python train.py --n_layer=15 --d_model=192 --n_head=6 --n_kv_head=6 --head_dim=32 --d_mlp=768 --vocab_size=602 --activation="tanh_gelu" --norm="layernorm" --norm_place="pre" --norm_eps=1e-06 --positions="learned" --qk_norm=true --attn_scale=0.369 --bias="all" --tie_embeddings=true --parallel_block=false --init="normal" --init_std_qkv=0.0416 --init_std_o=0.0517 --init_std_up=0.0596 --init_std_down=0.0596 --optimizer="muon_variant" --lr=0.00891 --beta1=0.95 --weight_decay=0.0 --lr_head=0.00743 --warmup_steps=0 --schedule="wsd" --decay_fraction=1.0 --decay_shape="pow" --final_lr_fraction=0.0 --batch_tokens=32768 --seq_len=256 --doc_mask=true --z_loss=0.0001 --train_tokens=259100000 --steps=7908 --dataset="wikipedia_en"
MLP neurons of a small language model. Each row is named by its layer, matrix (up: input weights; down: output weights) and neuron, and shows model dimensions 0-191. Each number is 128 + 32 x the weight over its row's rms, rounded and kept within 0 to 255. Numbers have three digits each.
After each neuron's rows, "fires after" lists the tokens most often just before its 100 highest values on Wikipedia text that the model never trained on.

L4.up184:103107138152118132158055144147171185100145093169136125130101085124175166146114164140151067113181154125097197166108129124126118158132134168114170118124100121073188118157154085137130136098175186182130156133114111135109134124129159112134101183093077141122137167121060103092149033104127155161135147116149139153102086168086115187099153198103111183053139133137124159055178081102136151106147071141145157108097106080177126118090147107128146150202149169155069093123146092180138142083121156100168125121105152149111151157128145163087111135153138128084079117184117155146168178102133139110
L4.down184:153108091153108135140105138077141181128102151150158103119182116126163129097128159117169201102111108199134129138140127163088129112169156128098121077114138186094133157091146152162084124145108099139115151127147152077120135135212214120111137198135084115117131101090150148164110179164100182131193115121126126111127178121076073135121186106117101081125120138167135091103191090127154106162131211078176136143114135120150132108079089088118088075145141161133127056154180152114137115110060168154151116080142132128058107098107097082165166111136154109115145130100096121086073143122104118060
fires after: "d", "v", "a", "el", "u"

L4.up743:152114154113109150174125113131100149167119143128092094193204177138170107144129169172143136125089112132131171124131096115074128156106081154118119118149120127186112094132154129124134119074119122130136136188115067119084123135150150178103134072103174129168126094096136154192068160123112130162125162145115047126188147115155145125130153071129133118204169093131176131119105167098110111163047136129084174109151146217152134107153134138119161115070162119142122158139121082091106116155156132137159096109149096143125044177100106116171151089119057168112127123165073139151210145109169133068
L4.down743:128118144098151108131081075130132169169135169123149121103053196177138100102109074144120152080114121146185124176162110174146172145056111143173148083132161163150098184131133139170129154098071123098177142101106144134126153210096130125094085100091105101154152111183095158158112100190135145152084159109161150150075128139073131173140096098085087101116108148114079089144133195173112133119125101167082141130133124096112097092157185073086099101122195126092107090200107105100125095101137130152143194139098123146163157130146081143158131182096145140165109157118140130150145132146094117060
fires after: "f", "sp", "r", "s", "m", "p"

L11.up322:131126128112128215105106112140133147139179148115065151136112138115139152126152100119181195134168075160168088167085132137155101106117023109123176160171103086101116082119121088079092146170140065158128074135123106152126103131173110195166172152170132187121114052195130085148152138171131132089159101123136142122110104120098130114111122160197103154185128155092136093133161161127113174165127152135166091131109151105177189117183156069138152179099059120154130138114082110084119150079140119163119110151092162103104095115145107111125112112103141133139125153071127111111094185101080093122
L11.down322:159072109110102087189119068115106173084087110120069160155150111116106057180085140130120163156114122187118129109136112165111137137121178109125098093143110167163129052149146156142109165141136106035171122095073118131117101110139115081140146091121083072119133171193136172079113142161120086066110165135139114157116142118131130090107097116119163150171125159128105114079130162123153124183135124147104169082121140188100172139114116132197141118149164064132129105105114125094146124131140153171132158111199069199119106150122114160151075183201195126189125136155127128094169118119143161116
fires after: "ar", "oc", "ur", "and ", "199", "j"

L7.up373:091130159181163115105082158137074092149108115121133104155111148122119083201140102126101089092096126084072088129135127189172113182121151135119058157090150107133122179083152074157147129143165147153096113136173094132180174124091093104172168135098180154145129095116126132138146087127195179177132144133146145091131138117072116121171121142094150161122094181118113115126141173163068099115157096107176103148155121158112175114116111138169121047179144102112161114099112121140153117112090152112153107142160102157178078148110088126179138125122152123106086033185084198069089140129166084151
L7.down373:126156132159133133099134134152081161109129150154156128129097109151139063053080110077109071095159091193070113086146191164096077164155145112148090173158146146107127130115109063169080154158125168136132177200175137095180106164114085112163131105133155126137119154125084128125084102149141133170111140118085136104101097155170089152163138133129161146174110129117115123134172149127154124080134127125128164163136136091061116127158119109092184164143139105071115140074115130131099135114106127153158155140131170152002125089131152038135151038145142149138130187143131115113126092083134181108
fires after: "d", "D", "re", "l", "el"

L2.up599:214153086177086132061160101137150078106184113116139121139210130111162092182082101127154147094110130197140162089090114137087135131143117175167087109185124132124116125100197109119129181153154128105126108158152108157139166108092184136132112079110097106138100116115117103134109194185117113161094072058157118075053152122054150174129047119141111089127115134146137152101091148117129119157121103134141128119142103108168129077088155136126159109186136152094099180143106100129134129147141161118143177092141153081106094143123104101180146168084092148147130136143125092171159110103136167207
L2.down599:145077137114115105136141117088109146085060147168167155156121128139118099113165127104133088092071129116115119119149191163139127123081105123134103136052201150093127106153121156144127168081142123163102140145154086097107159183091096136107089125147114059171173043141158077118082072129156098107153100129124121122148168131175163110116121141142103136159165174081113161121203036133092124160137159119125053123113130121098153200159204101113128107113130107176147092182188129096123148132116106159091123168116194150146160125139152158108194132091093105149104103146115142077130099105180172132
fires after: "s", "w", "l", "cl", "oc", "or"

L7.up246:131139126153143154199124092167140099157158121120141117149136084132140102105197119148216167147135072152145123159187150115154138163156122135122128124135134193146132134156143159105129171075165152144169198116096084110098090163134155065128124117138085093123169038110160145133155179106176112169135117068151132186205125110100092143142114118094135119081194109173134160194188090143171114107111130130096115089174178132165198147147086135148161099150155135075146109093152135089118094135129178125184129144119139104172102157073140129153104115109113074061140158126131090171132107107162102138
L7.down246:132152133162143156080137087157049129103102110111128182094133118117092189175120144128130163167109075111139103128163096107104159120120149118156150084137110123195136136224110133145168109114216094107101069153115134144129162124170147151144191118058168186102172115131076147117149124106077091100101114133111137165173103073181084110127078101105094162125093130163075146163119121130143142147177192104160165078109138094141045061137124174130135091158112069172112082100169136079094138132115150130167130108146102131151120148129076175160160160149142126115137104135129072128124092116155112086
fires after: "e", "cl", "te", "le", "es"

L7.up323:176085165091107112093112133119080119116142112094143092133150070094158091170128099139152119094100137099140143137090155112144149100136123107107094122168082107107144128159176118142159172101032163121153071151117075083119135112127164172116180093086170076122136092179136096123151144176123117107089128139144114096125131104173208147121079059152097096142122124131105141129085148088108106089118128112123130149118098212064110063067118078111150163106082138131116135154103066101113095141141133068166091157121151087145111087155102151132150130120104068059089123101042123183168140128126112068
L7.down323:199164092158121087067129088113178107099110116154167154097165161141097155112100164135123145132086138147117071091129122200125113164127136122140197155093205168179116151090139107099149117160133124137132173126143108141104087108143073119090123119102125157173114134139057125128121132148129108151071091104122123095077111122120103141154149128110117046144144071142074124100196054110075155122121162099133147079133121119138178203182110118127130049107123163130152100160147103093093142133104196168128169089112157174204107130132138154149112098110179087157134122195160111142137150121147163076
fires after: "d", "r", "er", "cl", "s", "c"

L4.up221:144134117111138143180120105145178101184134089127152190117186168191162189114115114118130149144077141098134182120122106096144134116138079121120146108191081149084127110127105129157103149047115138080090124243125148181110171083150123055105139097119157119170134172140075102131163168107136171126112135130144145112069088154169151139135137196152144177123138090131106130137164124084120091175134078072155156121151099133122139126141166176102192154104093067124097099105066057141112105079130091129149087165132144104131113112085121148123117189127098128130173114157151102135136121148178184118
L4.down221:079163133149139082102093174121149108122107154197131112155134154149178155131091155138110174136157104128128109056103138130097176080127121145133162149095096171152129158122100097108113121182154117118118119114156162138156167131140101096125145208138121111124091128134142128079090100191109139120144198138179196126150159105064197189141109193177100155176105167125143162135107109177086111109126067110114117135115156092086097151071189115152085101148116124132075112169091068081125099081113112152121140130052125097062121154130121104180111154133128141138112161101124061069165115120091158183
fires after: "on ", "o", "ear", "ember ", "n ", "ov"

L4.up413:177157191124090176154177159119163077150080163138081087106178122125128149162089149146091160169171097132171128126099134111078113143158140103110146072109087173103090155151055153124152160077157094113103132147115170128128108142185124146135138078134084122148029163141125153120100143067136092145133133143135107134068156150052134165156120193125107136097104149100130121155130145151149175137147108074093069146168128122103108114142105148135075218141138139112155121100100056090160141119104165160129203121170087142125199131129128103080103105111122153114144165132141085116194150141146144079
L4.down413:174157103112137177120141106153063092158122094104096115101149187132168101096136153116130172080091133052152135106124111135112129102115150173130094130135150199166114130149195141183158176105165132127144116151138158122075131071111164103163099090109148161164140167155170072118061138156109155184096173119070120187160114129110124202063130154160105166186105103104105158095133163115107050097140096123176144122175118093127132100130154107109126133100126081137154151084134134147099157153131080146157100129082075159130150039120136100142084123079153141100165126091143166083173132144097135073
fires after: "v", "er", "V", "or"

L6.up221:133113134128115043170144152128105098139180146158126140085093183133111101157206101161134157141123120117108174133138125074097149164117138131104121143124022152112164115163121128144049116163094107109113077169182120131149135091152101141142129129103085143120102106187111136150100128194127093116092153161107177127113114130169130168099093145136116130161077078072098107138130103059159069136129096120181152161098090128149141140101166120131134092101173183098076093122179107149145122132110147151159053086168123109077067098119119120154114169099145121145133162134158121177190176176039132114
L6.down221:079134098148107102216136187167170121076125196142140152115186134126162174142153197115159110145097097099107104076152139101110114101105109105102121126111102206165084162127154137118114144122147131179122100106102195181152110093128121102084113113090125154137133160183079117099184089164112106133073099133148156142137164127164125115174137139096130115131121090101162083117112153086136142108111044137122159114087124188142031187124111146102100167176150147085094095140138119147178122125176090149081049100129147122158150098122155136174104182141136093143095156143156073078150145093100139132
fires after: "l", "ear", "os", "o", "th"

L2.up50:206130131135201156106141135143082163108154123160096204096148098124171095142121164084140141112087128110128093137191153104077108074077160095159122078107084089065096112144147103091150135069122186172150148107096144145128085094108207173155125083103125138158125156160120074167091166223129140131105151101165132110133132082161132171119166085087133125114092138147183147091088145147151157120164163127097163168157162118124093140117086119157123074155074145060154167153106121151134145121117127150071093108163128147160107123085126119137123168086147136170112112044088132132153099160114105122
L2.down50:121170107104180074114162138141157122154117078174137141142139124077143100155099095097161146126075146042149141190124145076139120141062179103168183152145119131106160146073122067113167150107131089103174073079124228180112068134148197124158109105081113101105124113101066106144119125163111141070127148168116162211117129111121126182179139137105129146145108139180128141103120107153116182140148166099114158120161132147056124158087119103111134133133088169117138152104094051161130121159125095140135108093151168096115113137162097145087170154081150098145112157071123152099170120133129167147
fires after: "S", "s", "as", "o", "Y", "ers"

L4.up421:046134112157207118075137143137120135108149077084219050111100086118088118126136095117108157134119167070117108189123066114202135179127111116131179105062135176109165112120149072093105143136182162072079124098080124204115082077146149144116156159113079115144110090150144119115114129146125141171157113157117141130099112176160108078160105152106123174096132152162102092136073145092102121168146145127082060126127131110134146165113144152120134163134160114148120170121092127141148149222125063091108131145151110126165115133153082154120166092162112123095127136149072153163151120128116098158
L4.down421:179124172151099099103171132112125126139078111091129169058138135119162143128069133086148062109160092173104117124149141150091083157094131111124118134122104112138096149180174170141146136156089172125189151181166095109110092042159131125157094087108105118138114146081114132162074214157132163113110207114142138075110125052121143153132114133154148096161065112123119119110161134198117094130159117147168143171148129140119102091158160092121118116151109150136184111062138104166078128226153176186114118121053120148129093128110123080101148100120162190138128150102157101137084128169122136130
fires after: "d", "en", "D", "e", "or", "In"

L3.up453:110122205118079131123069186164159133081205118088129152122078156145122105138179088185131098117114186115121089073117173111144154128128127095068125046174122124144101147113070149169108152101124183172106128145152090150141127125148132077161167167140110138113079105157115129128195159138146082148141164130139096118115073143080062159103083178110191143111102131144135142135112090139086106128155115119117129119120118183171186139133122158134110149182121108112070159130087134149127138097151098123086132108151235114125154110120121128087076084146060074149120068136140152150147149166126179128
L3.down453:133152129150117192101161057071106125181110125145116072092146116128151151149109081129166168061173127156139103157166115135114130102137131103150132120131103187078078138150068116187177098110126143102062112195091165103110117130172144110114059151097079122149156193136119141169143101131095067136099131153161089084152161125093075120188112130178140184095115135104176146128116168116179125192117162114109123175160129103112143101178122153159123154145143091149134080156175146142133102146099117084160169122161102103081095107141152118056137098198124101129102144132122151096106074063140135070
fires after: "V", "in", "er", "v", "ot", "d"

L9.up41:201122111134084133097106109178113078181127147140138062130127115131156062158176153134142094114137110177125125164086112141173112099139136144117185101132146105097091161170178146155137180145158171155117195107102120106189111132086119113132136128117103154154184160136117088137080117117149085154151139137082140148162105147165147114113112139110125077138164109183129107169173142097145118131172078136170141123087120172128127151090091199190137152074184108191111119151163180146089085106077096097153165132139075107130125150164175161171157065089104195093115086089083084076156087107150137110
L9.down41:100117122154098201145062098126077157074108150104123166156093058090136137124153169127115171140198076158041203117077147112130130159131092158137148103163162180171125074120097114117122150156164166082147151110149076112143136151117148141132161161155126155093124141151135123112092075079136160190154082104160099100078068151163128097155152141119143112144176147080107074152082116094127136137112135199151150022128127128086128106152115102138096165131156083174081144118116129144141166109148070160159163194149124149154122131136083110129163149126123079105146118159141086165136092102115155120
fires after: "s", "es", "S", "6"

L9.up246:185118150135138169175113133114107129131121094142083107107159145109116133101084092153143180169068142087034107119096084117129162102212091101087163154162182106164111082122125091120157156144132199154142092087119146094127182154091207137138139175139091077163130126163092110096114115107140126063135125140133116138165144083136076127147098113129111141148190098139108115097122119143142124148135136160100110107119118146118107186073132150126131109125057159095138131130070101158093101179101174114175115193133120103149117115142164126111155115117079083160063052068058130153201101104129123115
L9.down246:106125070151132119114151183173139126081084161125107103183093113118157080124204169083208102117109121102164070078106159102090135128151114119168127138100142080152138111151114175083118150098148130142131163150091131145114159127132145173160169140169089176193148162150109161087155122189103128178155124140120087139134125141154123128130138108213134119151172057113146115087098077134097105139111117081146140171120128111102069151116072106084149117143137137174158150088114148136176173179091154069092141094155103119115092164106108139160140184110182087136169079097088120127046113095097152179
fires after: "in", "m", "s", "d", "In"

L4.up478:181090059136134141114151092081100133095157157136135083108206147146146063097133135080117122083109120172099089123085113122139082126094125126102035187093110128104109108126070148110103066097115125161152084180115105126112138143130123098150132108085144145143103095057168094134127104116190169074139126150124124096162155183179090126142135146077129162140127158081116178150117126101174076154127129117078154084138185119164120134166037081157117140176206127087092109107121156101178170107119178105111146102110159128055123146132122120151107145175143150130074136111157106103117104109101133171
L4.down478:152155086106113075096148122152135075144123208132169096146214143118068182112131133129091107116126183098075122120110108123137130137151138180161117103110093108163088110050092138149106075105099093154068187130143166142169191135139141114114132145129163100147143121093114084156075165110072089149143151153199117108180100115103152133184115143116135123117122138140092147167134104079153112104104137127080098144153087156136098107135162136064095116140109156087123173111077116148103179113113139142190201134093117130117085145156150119194134206107141197163096146156117158078132074178118122110
fires after: "\n\n", ". ", "w", "i", "===", "o"

L6.up227:166146095101114098098120116087136139136154091130123153112139130114172094130120105186142138202110143053130119129151108082130153077103137101137103122104133129100115119117152161131175184108138217128056060128153106106087119053151126145128130178087160096170146076172141132108116092195103120126088145138155057173108165124162132136123145106180072131120114087156130129124079118082081098111158140023109087087147084181113093124105126157143169100107144108136175165102152116107078080140121103140157157189135140178098105113099101150137136131142092130065140096127141155168167114178145049135
L6.down227:134100097100106087078095139105200061108089077074117162121153197115117111093161122143120155107105118177142066132143152097112125142144168159122125190074172166165149185131047139119144130142105091112151141120070183170129084171179162143151137096136148083126090203133142110107146151162180104092103101133117164193104120120142101117123095097114155160124128130133081107118088088060166133090124117143135103063103116111112122120161091135124095150073121052137196131170095129161153116124115150111140112188137145148128113098148126134103175154144108119191198080125133175179101166123087145136
fires after: "d", "D", "S", "s"

L4.up583:124160142192098109171103150185080129136146151137179076170168132153145058142090114123144148131122057138187049094171124153164088129083139165145124116077084131154122113131115184164133124090086184134111111103154099150089187086138099170135110132109148124102123093125144128145138126094163152115169125184125117124134119160104127121106185139157132175089161101134129089140141106100117153172049062174109164153118140115160157117139187215158085105142135088101057104173183079170154136067126127179189127149103150111098164097100161112130140123122150157064141150099121121146115156118109108180
L4.down583:120103104177152197079088177093198115139145141128117138152137084125076091148121117123092114133072125112059049105150156123138163088102119129172171158120054144083146134107178157142176173147177138124166098122151103122130109112083078086084166117124010166109156111167106152138129174081089146098168117150133080093164150109099100155108180129168113198104086177107137155185223125097173106088140142136107148119140170142130130151114130152123127142111087130134083130132131115150122147173140115182163109120116110164194156117135145133109114126096126125138163164113087088128073118105133141095
fires after: "m", "comp", "con"

L6.up479:157104150101088110138148161125046072080227156149077124144090143133082137132123083117171152105120160136131145132146093122181147138085137118111085121142143101105083149130122077106157157087127149113067096091099128175136161124167157133091129109082125093160108131156113118125131098209113124177123079165129136188032090145105122148172184136064129171142116119161156084132128128128112084085163134072086151122113093175146102083136117124132150114130110136160130065129077082104141110083136118112122143118177113146138094110160171138095135174088110154104103038198108119145108193166145105111
L6.down479:144099143142169118094124144078146106083105084122163073204098142081170148129082127142173150143128164200148074133125144200150113174158072150100115140125111120166109097109133035145158070136139153095106164196131136175119105112127140119097085123087056127178114177128074135159100164115106065115102161151203148142153129162099149195192057101138120123149140108162087134134067109135129136120122129153072169148133130100064153154149067133131082117181108182154141118123081133140130138138097130118155123108131130184116065148121115092119146141166113122161152160158118085136155092099162134129
fires after: "t", "d", "os", "in", "om", "ov"

L11.up206:100116180132097178072144063164131108108149181127098128128142071134128126136048138125152145111111096149068176141092133141135169181100140101090122152122094096128149164172195062125123168124135105101187170111137093158159138091088114100185136120120096119160126076110098049178119183108103124144094120136117075084158203076143070157104121107139176132103106148143145148149123142119071071160143081118103182170133121136106073165149138170146181111186155122113101123113166140106089137154130127088131143173129091125185180091131172116110177115078106150102126114123183135129087103081143140093
L11.down206:178117117098135143129091153091102096167113072153109110127113226096107090161096089058114149100131119125133099087194143099095146123131132151100134096129119151132133107087048143115119178089133142172107146128123167096153156114137122086163147121137049149102129164105086147111126155090148138098157135132111108149169099152114186075174054098172161199184173150099139166185112094141150102077128128153188153107107152135137107172107138080139136112130203148153152141118165182082191152121147097137085119117139070112182066149109115095109157141138131131068186139123142180121152113180112116111
fires after: "H", "o", "h", "ti", "it"

L4.up69:131186083191132113091133113100140161136160084183112144167153102164163069103088124066101125110178130147155133103165128135118141096091136157152114128088171082110145145166130168103084121101138126099167050104055070131133158145136132124221162123143164087154111153093119153111126168157103146070130159115119116090149185128194165121096104131146138179098096130102146124153102115179087121103126127166100139134160162134121111070149065093155132156173174140051160104147136152139085114101139084153126129176135115146150181097143102147190128124158114225103087096163098136172101147173124087110
L4.down69:200071191109143127146171091206138108067170173102175128100138091163079145098134167203113117148126116079140159153088111159144159122117100131092183067115115127118082089096120154071168114103123122121130139144132133130119129102154122172110135116120099130104188164133135107152106099101098059195137152132138161150139111131138124180126139143067103171132208116140197134127174141145136129121137141114123163126140108136123150073177170108141154159109091100166114153122059098126107060165089128109123126166101182102133201093114146164116102207113090150127163078133102111111126104042100100145
fires after: "w", "ec", "o", "b", "c", "iv"

L7.up423:142085202138089119163118103131097080140090114083085143123127130130103128160087114142177132189132157100119114119209111096093170108192139147137082047122106138057128140065134089118124081119096140112103162197068142085088127110111128124071120145148193119083104118133138123044111135104143057059110146139158137153104112113090099083101142128094112185159175108084175118128171139166115101111091119130148093124140127138118126119191199176119167092120111143125140122090096129090214101110155116136100135090159142138064136066104108084077107128120152135115146153132149124158129142082136112106
L7.down423:174122149108116166138150131129057167127157107106110134109157153109093091118134152106101142141165215141122073119147161078090155149131110189162136135202104120120059125143206141141107167058129146132160151122112137139129122105120111208090156053047106073152141105147167139114090144079153086178122075152119106163126100135149144118113161135152159110136111122131161152104100129062088114144064092099135115131153160147112122124139123131097118136074164101116142136140159087186128108113093115100130159120125082209119091103132169182174129119162099103057069100124184205135114130160175123140
fires after: "v", "ir", "ur", "pr", "er", "ev"

L11.up518:124153133084157089202156098148125151121133134150159130149169115186115145107170101119096173161105115087107105131150127140101158144151104131091123140138110130114074162115160110149063146164093171138192117180151071173113107088097176138132142119162151161138135150131169067070131165161162169147187201071078131136081191152095136147122210098197080127149114130104135106096159115059091157136121073132157113092095146115125140136054095141057182143123113138120118116127053069101176099084115119155104120108084102179117119145151142112119108161166118085116091140149143097157121076131159123115
L11.down518:115130103135202117123213137136153107158097122162189174095105081101150096071140100111079141116086101092189137146076119145098141100096115123120122127154196138137143102098179152098045172128136108160158118132149136132122118132116098113122139130142157143117106125102120097095082168112069179113186092169133172163150183065160139127058198108159160143109129128165110152099116111054141192156122122117085147123165088127079059091084097185143123118176068110119097111104144143136184136095099086125133149119131165139115132183091111158154093143136120137060169151100161119111153136103165154175
fires after: "1", "| ", "2", "n ", "on "

L8.up529:142038153112091141116109122124158075135128149116063168183179120117183124102118128180115122103100109123114163130080077129116196171161167138142126106098156123169142102106091093158112115168106211148130088172158102068123110150136117080138142143092091120107137194141169135177087129139126157167095092117126139127160135126107158170124094147103166107181119080126052124091115132104110093114158172116131160112040109131140066158073175096170154127087112173120137191129116152114113137170136111095138085116187164114162164093129173165155161149142101079146183115099126078155153156155187124099
L8.down529:133111040134115118110147144129181158092100107143172103119100139129110128105075156140147056087098101108126126083141121170058168108154102089149123139130153096164145113103192190112172205132103080205125160102126106140170155186167126135091157141123050133140129145151118115091144136159095189124150124110103147154159097125093138140077117138083183159098070149184093148158201103156091120153069095128065124146173136077075136156174094148108143132125089124136137113165102140183087171139107111144146092171147138054126125176170135140106110147166164103154123109127078096150131152133117148090
fires after: "|", "c", "d", "al", "r", "n"

L7.up242:146150131100097141162153142161175111141160086120148110081119147131107128198176121122158069130205099134138064088182132090070144109120124178148131167153107165142131040167160169077156139106129091135073167150171089182110091114126119071148110141144124106117124104088148142102116152128147170135146075113163145178168092154156113119079114074157069081112142108141180161110123100160132189148079107106099134106139154168125149149116117126146135156119143130103067172078166129158137152167096136119070158211148127112165106156095152114172174091051126191155140179131083159102129139160124116134
L7.down242:188103141100118081112100119118125108046135119143112167172131095108170119123137134163143122159133135099104115138133107178097128164160093168140148091079111201118152147111150099118138096180199098184129137149165149130175141126146150102087103128143098162107131132064072128101150168117155121088128072132185114112160169115122152165186086102078123140053192169127108158113121139135125166121132149088119172139136167120089094106100136101143107109121096151143145087021161148179200109141114161111143173143117117044145167140076117081084161196178135110129142108153060087119121112107145127081
fires after: "sh", "cl", "g", "ro", "i", "e"

L8.up17:137096132145095151166185161178106143126128142143125111171128106072141170090116134173139143185084098155115106102105108090173154114152071149146109106150119124179140081138154133139173154168133095139117120096156108153091101166175160143100124111117097117112156118115102136169076106145109134109072144105186086088175196117123154160179077095120145113140192145118100056115075164109112138163151157164165175157111164099181140131084066173134123185180097128136123121125089114170059121115130109159176119123104127061092112183109169145138181087103133143095069158073179122114180116209116128147
L8.down17:101121161149181143142140138098142053140132163100139136143083135095139195089172134148157121135091175123122146111159161079107116146175130149076128144196139117169123153152092141170160146180131087106083156173157105161125149115170094142117153149140071166141174164128101147109127152211119117138149155160086097102149169085161167137174144129145076108108116098133148111109062145120163121132130138163110113144135135144166113123098128083047123057141087131177093093161113139124124117141103098145084115072137105133067126134145107100138054087113072129138111118128127153108029099014110189148
fires after: "sp", "s", "d", "b", "S", "p"

L2.up25:163093136146144147116121098130079092110094145147143157093119094101108141157121098105192122114135119119095077117141141148128080096142191052052179133103114121103111132147180148136113124129182189097142133100161085149194103102120150162131183151143160088187136161156110076103114136160132090103087125119148097101109166114086187111165166127112159140162137160146111162099147167117092177139203073133161115128100132120187124082082073147160087094137193132143170139134146115142182085136155111159105148092126092139092056160056080156128132081093114154171146066157077151109107086138103118164
L2.down25:163059166179131171034149146081127138114090093099187151098164142071138128143136156079112140128142180082131128114107158152136155189150143094106164121211127168103106093135164157154106122099143140109182106115123141154185097133115144091136217136140140086138120131109066112075134148168145091104127170133080109127139139124114149055115118160102169107119096134105113162145066176126057121109133075133132125029079111156086151105112118193189067147168145114176124107122102103152134106092163143185139133153122153112129120165134121149149160121110118079152072122150154166133125120129080161142
fires after: "S", "s", "Y", "ers", "D"

L3.up474:159168105121105157086171109179133189139099157082162107110160077150172108139131096113169099148117095106150139109083116119118120206114134160124080104104097046104089169166198106109097134133147107131207134080106130178145101109125125120143107138103173149065144134035133096177146203059088135149135114102122086171128089174114169122149156116091127167125085168116104098154087133128109115131165134150175122138205152137136160117176147124140089146186148110179094154188111097141090141125108097085145117184136111175103113106097164079152141162124133118144122074096080087103119147111089128120
L3.down474:110142160132165119139152087088146161149105134083118106086194073106101164112084190076176144121115175147155125077158165140100098088189161124099140124163134105136115120159125148093196155171141185117118117138132096034213136119143134143167117161116091128177116111090118105173108120098097089102177156136124095089156117166108170103118107134108171131065174147127154154122085134142215117129078103107122101100163164090126067047117147125131155164184152178124156125179127116135124104202143132098057094108114133137147106101070139129094134146124122112173122124147129110099127123149058127083
fires after: "h", "H", "o", "a", "w", "ec"

L3.up550:074110101092126111124124160165121156090128149087152100079175129097103193123123090106137131121168088121120133140103163118087085119095154128122093123099087096110068195148173106114050119108149132103076123165124152162133084128075177176145077124133161127137068123156089157196152150121104110134121117135121140079141087076137152095146120169111133117156143207178142098094095165082133095099146114146100130184147077087112096164167168152134132224162143114185143108125090138094152111130203144103097174137115085069171150078129119106114161045093137132134154181149116127165111104100157151139
L3.down550:131152105097098128048160115190108145127152051112175136112145190113155103179140109148106173129151082113146096106144088155124102099147141100148099120177132108133189127100103146147120121123126196185113193114149075077121132112165098140117126111149114140168153114069128175164073104079170160166128126121133127145131135140131132145117168140077172214104102165104125127125073134127125129124150093230131187098110109132130165065166136121102146114058145111108163169100122120159151075108118107103125183063148090069084114122081109172149163115110164104128065091108101177121165116144159172128
fires after: "ol", "H", "ig", "h", "om", "z"

L2.up122:184141187143097119158138121127115143139132120065155155135139121115128070151139100109201130136075126081141097133176148103147124159172169107138109139137137160094109139116166109192168111122147128153146149084136140134156115132106131161116202178110217083129118158108134077177121147136088118142126165140147121123124157062072145102106096147055112085176157153101118103102159182158106126203140110130153146065131141097131157149066126102056148111108138038112200135152116111193081093122086114118120071151119139131108125089142111141097159110157141128155085079177114075104156094180123123193
L2.down122:127155180078109113086141129133140103074089132154162104118094099109114128090119202130144127123105204146152105127149109157127121200103072115067142061137123102123133166167181156107113141114149134122148131125107066141162162200141110109121156066101125076116144122133109067113174126178071122086134178175083187146135135095092128107141111106207133102115084100136126107124100173142111113159203143121125104141140154081154151138189080200166107133094092172178074076209111104157126152118108145139132107137126160106153103111085093134111169137123181148169105086123127072092149135148157134158
fires after: "S", "D", "en", "M", "e", "s"

L3.up95:121121163175112136123135188103113112110142171121185066116136158131115108153170062113098116078108072101141086077133147141106106233084165123124180159151093169128102080142187190090149125141115206097121109091142155152080076173101127183111071116132131150202103089072158095089136087102168141156158104093184164164170101160132134131123100089122115161145119115104104118098099065107171097147103132091179163148101105101187151085155154096177129151150129148122113177113115125125119090072159184124105148147111164106127078111177155110136152119128140125103149097078155124153114164150123119129
L3.down95:087137117103117169148094131096143140151151139057129122153132129172107098108148188158140140127172103149165082109110115110141119126113096078158104184116144115068114130075160093165107115145150085140135126110166214169138103115149136101092165065097196178104092085193142158156104143127151124133156158145105104093169191130096096151091201174089123157084152071138174080124164110157130198154186083102116129107119146147043131129089138190077114163131080085106135107158144102109119100120082158113118117141131118163213115140123133188147149100112102092141124136091151135162061119127100147155
fires after: "th", "m", "k", "att", ") "

L6.up51:142148151151161130110109134095104180147124129149119091144130138135119135167153159138102078103050061101127135128133147154121137140154124173130108174120165082084136110137118132117133097139177119159096101122138144174073119140107074137112128126085126136160092121192125127175078146202066160148115168118176128178161122086171096112094150116148150132186166199122129134146122130112149133146061113036168188109083115142143107108142109128165147165065150114152166109063096122099069106170126161037092151157150141156126185133064167120161090129105133124132120198162151194098115080170145161147
L6.down51:130140109126099161134151090178139090113108107159151107147183133133163114133137186104149130117187069181088209138136121144145138147143150126073134150168151151109084119174176120136136132103154096077130104157110064133160131130117121156108140139034058119193104094088146184114095157108112202114126137118143143107170174066187137157115204121085167138146137095118142130118149156144152117162118102098156127155130177059089123111069161097156123120108160150161136111152083091089099136089092151081077139139135116100220157136120172086157124068113147128167112091083086135105140168149101097106
fires after: "-", "ed", "ol", "e", "t "